{"n_layer": 8, "d_model": 768, "n_head": 6, "n_kv_head": 6, "head_dim": 96, "d_mlp": 3072, "vocab_size": 32768, "activation": "squared_relu", "norm": "rmsnorm", "norm_place": "pre", "norm_eps": 1e-06, "positions": "rope", "rope_base": 10000.0, "rope_fraction": 1.0, "qk_norm": true, "attn_scale": 0.102, "bias": "none", "tie_embeddings": false, "parallel_block": false, "extras": ["capped logits"], "init": "normal", "init_std_qkv": 0.0153, "init_std_o": 0.0, "init_std_up": 0.0153, "init_std_down": 0.0, "optimizer": "cautious_adamw", "lr": 0.000404, "beta1": 0.95, "beta2": 0.99, "weight_decay": 0.69, "lr_head": 0.00582, "warmup_steps": 266, "schedule": "wsd", "decay_fraction": 0.686, "decay_shape": "linear", "final_lr_fraction": 0.1, "batch_tokens": 131072, "seq_len": 1024, "doc_mask": true, "train_tokens": 616600000, "steps": 4705, "dataset": "wikipedia_en"}
MLP neurons of a small language model. Each row is named by its layer, matrix (up: input weights; down: output weights) and neuron, and shows model dimensions 256-319. Each number is 50 + 10 x the weight over its row's rms, rounded and kept within 0 to 99.
After each neuron's rows, "fires before" lists the tokens most often just after its 100 highest values on Wikipedia text that the model never trained on; "fires on" lists the tokens most often at its 100 highest values on Wikipedia text that the model never trained on.

L4.up852:61 47 51 53 40 61 50 49 50 40 42 69 32 44 53 59 62 47 52 62 48 66 49 61 60 69 47 49 57 76 59 67 48 44 47 55 41 50 48 43 53 62 44 65 56 37 44 53 52 52 68 56 34 52 42 50 47 44 53 40 35 43 47 59
L4.down852:60 38 58 41 49 47 42 40 48 62 61 64 41 46 56 42 61 53 69 42 46 48 45 56 40 52 53 57 36 28 56 57 51 49 32 60 44 58 58 41 62 62 47 27 36 46 48 57 42 34 57 48 60 46 42 46 37 54 53 49 47 47 57 57
fires before: "| ", "• ", "Omaha", "18"
fires on: ") ", "in ", "• ", "; ", "(", "Stadium "

L4.up2709:56 48 41 34 54 38 48 48 63 47 49 46 56 61 51 42 42 42 58 30 52 41 61 48 62 58 23 40 53 53 67 60 53 56 50 75 60 42 48 52 45 53 32 60 64 41 61 52 52 47 50 66 61 63 47 50 44 33 66 58 56 57 41 35
L4.down2709:55 59 50 39 49 45 52 59 44 49 53 62 43 31 54 34 49 57 49 63 47 57 55 51 48 48 59 51 47 35 34 50 55 64 45 37 54 54 44 48 49 48 66 38 66 54 58 62 59 62 45 49 54 51 41 45 57 65 47 46 49 57 54 65
fires before: "9 ", "8", "4 ", "2", "9", "3"
fires on: "201", "202", "186", "184", "200", "185"

L4.up2632:57 54 61 19 47 45 60 56 48 53 45 37 59 46 64 62 43 52 53 40 44 40 42 52 37 42 71 45 46 58 57 61 57 53 50 49 62 57 58 65 67 57 31 57 55 48 69 49 36 57 51 56 40 50 62 47 43 65 60 52 41 50 42 49
L4.down2632:51 48 29 57 53 38 48 53 45 46 48 54 61 46 45 56 52 61 46 64 60 58 63 55 69 41 34 39 56 44 41 51 37 31 41 40 32 51 33 65 40 64 52 50 60 74 40 49 47 52 46 41 37 44 37 44 44 61 58 43 51 50 57 52
fires before: "- "
fires on: "\n", "0 ", "2 "

L4.up2482:41 50 49 50 58 56 45 43 48 47 52 68 38 52 59 38 46 57 34 48 59 46 37 50 60 41 31 67 40 79 70 39 58 63 49 49 42 57 45 47 41 48 58 42 67 54 55 47 28 71 43 49 40 52 49 47 42 49 71 53 51 43 38 48
L4.down2482:53 55 58 34 50 67 50 24 63 34 53 36 44 66 44 50 56 43 53 68 60 49 44 45 45 68 45 55 46 57 40 57 55 36 33 46 71 47 65 60 62 55 53 61 35 32 39 42 52 31 38 58 41 46 34 40 55 49 46 39 42 51 36 54
fires before: "\n\n"
fires on: ".", "; ", "| "

L4.up1514:43 40 38 43 40 48 61 38 42 42 76 32 52 43 36 57 51 63 44 56 63 36 52 54 67 55 52 30 40 58 61 46 54 57 55 42 63 42 54 52 51 57 27 41 33 51 45 45 34 40 37 57 39 41 38 37 42 43 51 46 50 44 57 42
L4.down1514:59 39 47 50 46 53 60 41 41 64 37 41 60 51 50 48 37 55 61 36 59 58 36 68 45 42 33 61 46 69 55 33 48 60 39 40 54 48 41 58 37 44 49 46 52 44 66 60 39 61 71 43 48 54 52 65 42 35 47 44 49 63 36 41
fires before: "| ", ": ", "/ ", "2", "3"
fires on: ") ", ": ", "Republican ", "| ", "‡"

L4.up500:60 43 57 61 49 50 45 47 37 44 41 75 56 61 50 45 46 39 50 28 62 46 55 52 62 52 57 66 46 56 45 35 53 58 84 58 62 49 49 40 36 58 49 40 58 44 54 54 38 36 71 61 45 29 52 68 50 39 68 35 60 39 57 56
L4.down500:46 54 50 45 52 43 64 66 65 51 54 37 57 38 58 49 59 61 53 44 48 54 38 63 42 51 36 38 42 61 44 55 32 43 45 44 25 36 53 65 80 51 58 54 44 53 42 51 30 32 41 52 60 57 25 56 44 49 54 68 52 55 42 43
fires before: "s "
fires on: "'"

L4.up402:45 60 49 46 73 54 71 37 45 52 56 52 36 43 61 37 54 51 33 46 53 46 41 49 41 63 69 51 54 58 49 60 32 50 57 47 58 51 57 53 62 31 58 33 48 41 42 63 50 36 68 36 54 47 59 57 49 53 71 64 49 48 52 52
L4.down402:45 47 47 50 48 49 25 47 47 54 32 54 37 46 52 52 61 57 38 48 43 52 60 56 52 29 61 56 53 54 31 55 57 35 59 59 36 37 55 41 18 41 61 57 48 66 58 55 46 59 39 48 48 54 41 46 51 55 68 47 31 48 54 47
fires before: "well ", "\n", "as ", "\n\n", "the ", "a "
fires on: "as ", "such ", "|---|---|---|---|", "the ", ".", ", "

L4.up446:36 62 49 56 60 65 56 43 48 33 48 71 41 55 64 43 51 45 45 60 37 46 45 50 70 62 49 48 50 53 49 49 26 62 46 35 68 50 43 67 44 36 42 59 67 54 55 29 42 37 68 51 55 52 57 48 49 40 49 32 53 31 64 61
L4.down446:65 58 64 47 50 46 61 49 50 50 61 49 59 47 50 78 42 51 40 58 46 50 56 48 39 51 45 64 51 50 39 52 39 56 53 40 47 52 57 46 66 46 67 41 29 41 47 57 61 63 50 53 50 48 49 56 40 59 47 49 41 56 40 33
fires before: "\n", "'", "um ", ", "
fires on: "|", "or", "and", "y", "ri"

L4.up758:52 41 56 54 69 34 52 43 56 60 59 42 49 48 58 61 50 49 45 40 41 60 49 47 35 46 40 58 67 60 52 62 62 48 50 53 44 54 61 55 61 82 63 56 56 43 44 44 37 55 45 33 48 40 67 47 44 54 62 44 54 52 65 39
L4.down758:61 58 44 51 55 66 43 39 49 57 41 56 67 50 48 58 75 52 66 44 41 70 53 62 67 52 53 45 41 51 46 40 46 30 69 45 46 55 53 58 38 21 58 40 44 57 55 56 46 30 46 54 56 73 35 44 58 57 46 58 22 43 60 41
fires before: "\n", "\n\n"
fires on: "=="

L4.up2995:45 33 42 48 48 37 57 52 38 46 38 73 43 65 49 61 57 45 39 57 57 51 57 47 65 55 52 49 44 67 45 47 57 59 57 32 51 52 41 51 58 50 57 55 61 59 43 51 26 48 62 41 58 51 53 48 36 46 56 45 46 50 58 35
L4.down2995:55 63 59 56 61 53 43 61 70 51 34 57 50 72 46 55 58 52 41 44 40 47 39 46 35 53 36 45 57 63 35 56 57 57 54 49 38 70 54 46 43 49 33 36 34 56 47 57 55 40 29 54 67 44 56 41 48 49 45 57 34 47 69 41
fires before: "| ", "(", "|", "Released", "Transliteration"
fires on: "\" "

L4.up1811:57 50 39 58 49 53 59 50 61 54 48 43 49 44 48 42 41 64 44 58 36 52 58 52 39 33 41 23 68 66 41 34 57 61 52 52 52 66 43 51 58 45 51 55 56 50 50 65 47 72 33 49 49 35 63 56 40 39 43 60 40 32 47 55
L4.down1811:55 52 62 51 50 84 53 65 38 48 52 54 49 70 53 52 65 60 36 57 50 37 48 55 41 71 47 49 47 40 56 56 52 45 69 43 53 40 32 38 35 50 50 44 54 48 51 37 47 52 44 54 43 39 50 32 58 56 59 38 55 54 41 44
fires before: "| ", "'"
fires on: ") ", "e"

L4.up590:66 72 59 46 72 40 46 43 59 46 46 37 48 52 42 58 58 39 48 37 65 43 64 51 54 45 43 46 57 59 45 29 47 52 56 52 45 61 54 47 52 41 68 64 53 53 45 63 41 35 48 52 30 37 65 79 60 31 48 60 57 28 51 40
L4.down590:43 45 50 67 47 54 49 35 47 58 75 65 57 46 42 50 59 50 71 53 59 61 44 41 53 55 46 56 32 37 44 57 36 51 42 47 54 32 43 60 51 60 36 50 49 57 52 53 36 55 64 58 45 54 51 52 43 31 50 63 54 41 39 51
fires before: " ", ".", "5", ", "
fires on: "| ", "\n"

L4.up2245:55 46 41 51 76 57 51 56 50 51 56 49 55 62 57 55 51 59 54 51 37 46 59 51 74 63 45 59 56 53 46 34 37 37 43 57 46 64 30 52 44 48 39 46 57 47 51 49 40 42 60 34 50 37 62 71 50 45 71 47 65 55 51 32
L4.down2245:47 39 62 48 46 45 67 39 48 59 48 43 64 47 45 55 47 58 53 47 48 57 58 49 61 56 50 51 42 53 29 46 26 66 53 49 49 29 31 49 47 40 48 63 56 54 43 71 30 49 66 54 63 54 58 52 29 52 52 59 45 41 56 56
fires before: ", ", ". ", "."
fires on: "However", "ed", "him", "this", "ly", "however"

L4.up2073:60 35 57 47 80 47 44 57 48 54 53 42 48 53 53 66 57 52 58 58 57 49 58 46 49 55 42 66 49 32 49 51 44 45 54 43 42 45 52 52 39 51 66 44 47 41 51 45 46 40 63 46 33 45 70 50 55 67 68 50 71 41 49 48
L4.down2073:48 41 42 49 27 47 62 45 39 58 46 48 51 39 30 34 48 24 49 37 47 44 66 34 62 45 52 38 48 51 55 45 55 75 59 64 66 45 53 48 64 43 29 56 33 43 51 45 52 59 48 49 24 61 44 45 45 37 58 33 42 57 37 48
fires before: "- ", " ", ". ", ", ", "| "
fires on: "\n", "| ", "198"

L4.up1597:46 55 58 58 50 53 49 42 51 43 38 58 42 59 35 53 43 54 38 32 61 53 55 69 48 54 47 60 27 50 52 51 58 48 45 49 47 58 40 45 50 48 60 62 46 66 61 52 52 57 38 57 54 35 58 59 24 33 40 52 42 39 59 57
L4.down1597:39 65 47 36 76 27 34 59 52 43 59 49 70 54 59 44 43 52 50 24 51 55 63 50 62 39 43 44 61 45 34 71 46 44 58 44 57 52 49 63 64 53 55 44 53 37 50 55 33 43 56 51 55 51 50 48 43 57 41 49 50 53 58 54
fires before: "| ", ") ", "|", "_{"
fires on: ") ", ". ", "8", "C", "er", "\" "

L4.up523:47 64 47 41 66 52 55 55 51 50 42 70 40 64 59 52 40 62 30 42 42 21 70 54 51 41 49 25 54 59 60 46 43 57 54 46 42 62 56 55 59 60 45 58 42 43 42 73 46 47 38 56 54 46 60 48 24 71 42 50 55 43 53 33
L4.down523:55 46 55 42 47 46 28 71 55 42 54 38 51 37 43 56 51 44 51 50 72 59 56 46 50 52 53 49 44 40 42 62 55 43 55 43 48 63 46 47 55 52 40 38 53 42 46 41 62 56 59 51 45 49 61 59 57 40 42 49 49 65 43 60
fires before: "| ", "as ", "(", "|", "land "
fires on: ") ", "\"", "Strick"

L4.up2540:37 35 58 60 64 48 52 57 48 61 41 57 41 46 40 42 27 65 48 45 62 58 68 71 56 54 76 53 57 35 57 44 57 50 35 52 46 55 47 43 58 48 57 66 60 61 49 53 39 62 56 70 49 40 47 32 42 36 39 44 50 47 74 42
L4.down2540:51 62 68 57 54 61 47 40 56 41 57 54 56 39 57 52 54 33 44 43 31 58 61 51 55 57 47 55 38 57 43 62 48 28 48 41 45 27 59 38 56 61 86 54 68 44 56 70 38 51 55 55 63 57 49 65 52 65 80 52 54 59 60 52
fires before: " ", ".", "N", "−"
fires on: "| ", "—", "s", "32", "br"

L4.up100:45 41 46 44 55 44 60 32 54 59 57 57 48 64 59 53 54 57 47 41 54 46 53 65 55 75 53 64 50 27 48 34 51 43 38 58 38 44 50 47 60 46 62 64 40 45 30 47 53 39 53 43 60 46 58 48 49 34 41 49 67 38 44 38
L4.down100:49 59 55 62 53 38 45 55 56 38 61 41 51 58 43 42 54 42 34 58 34 76 50 46 49 41 37 44 39 55 41 61 34 52 40 57 54 51 53 63 54 48 54 52 62 49 44 47 47 57 51 57 41 56 49 40 44 46 48 51 50 51 51 59
fires before: "8", "9", "9 ", "8 ", "4"
fires on: "201", "195", "186", "193"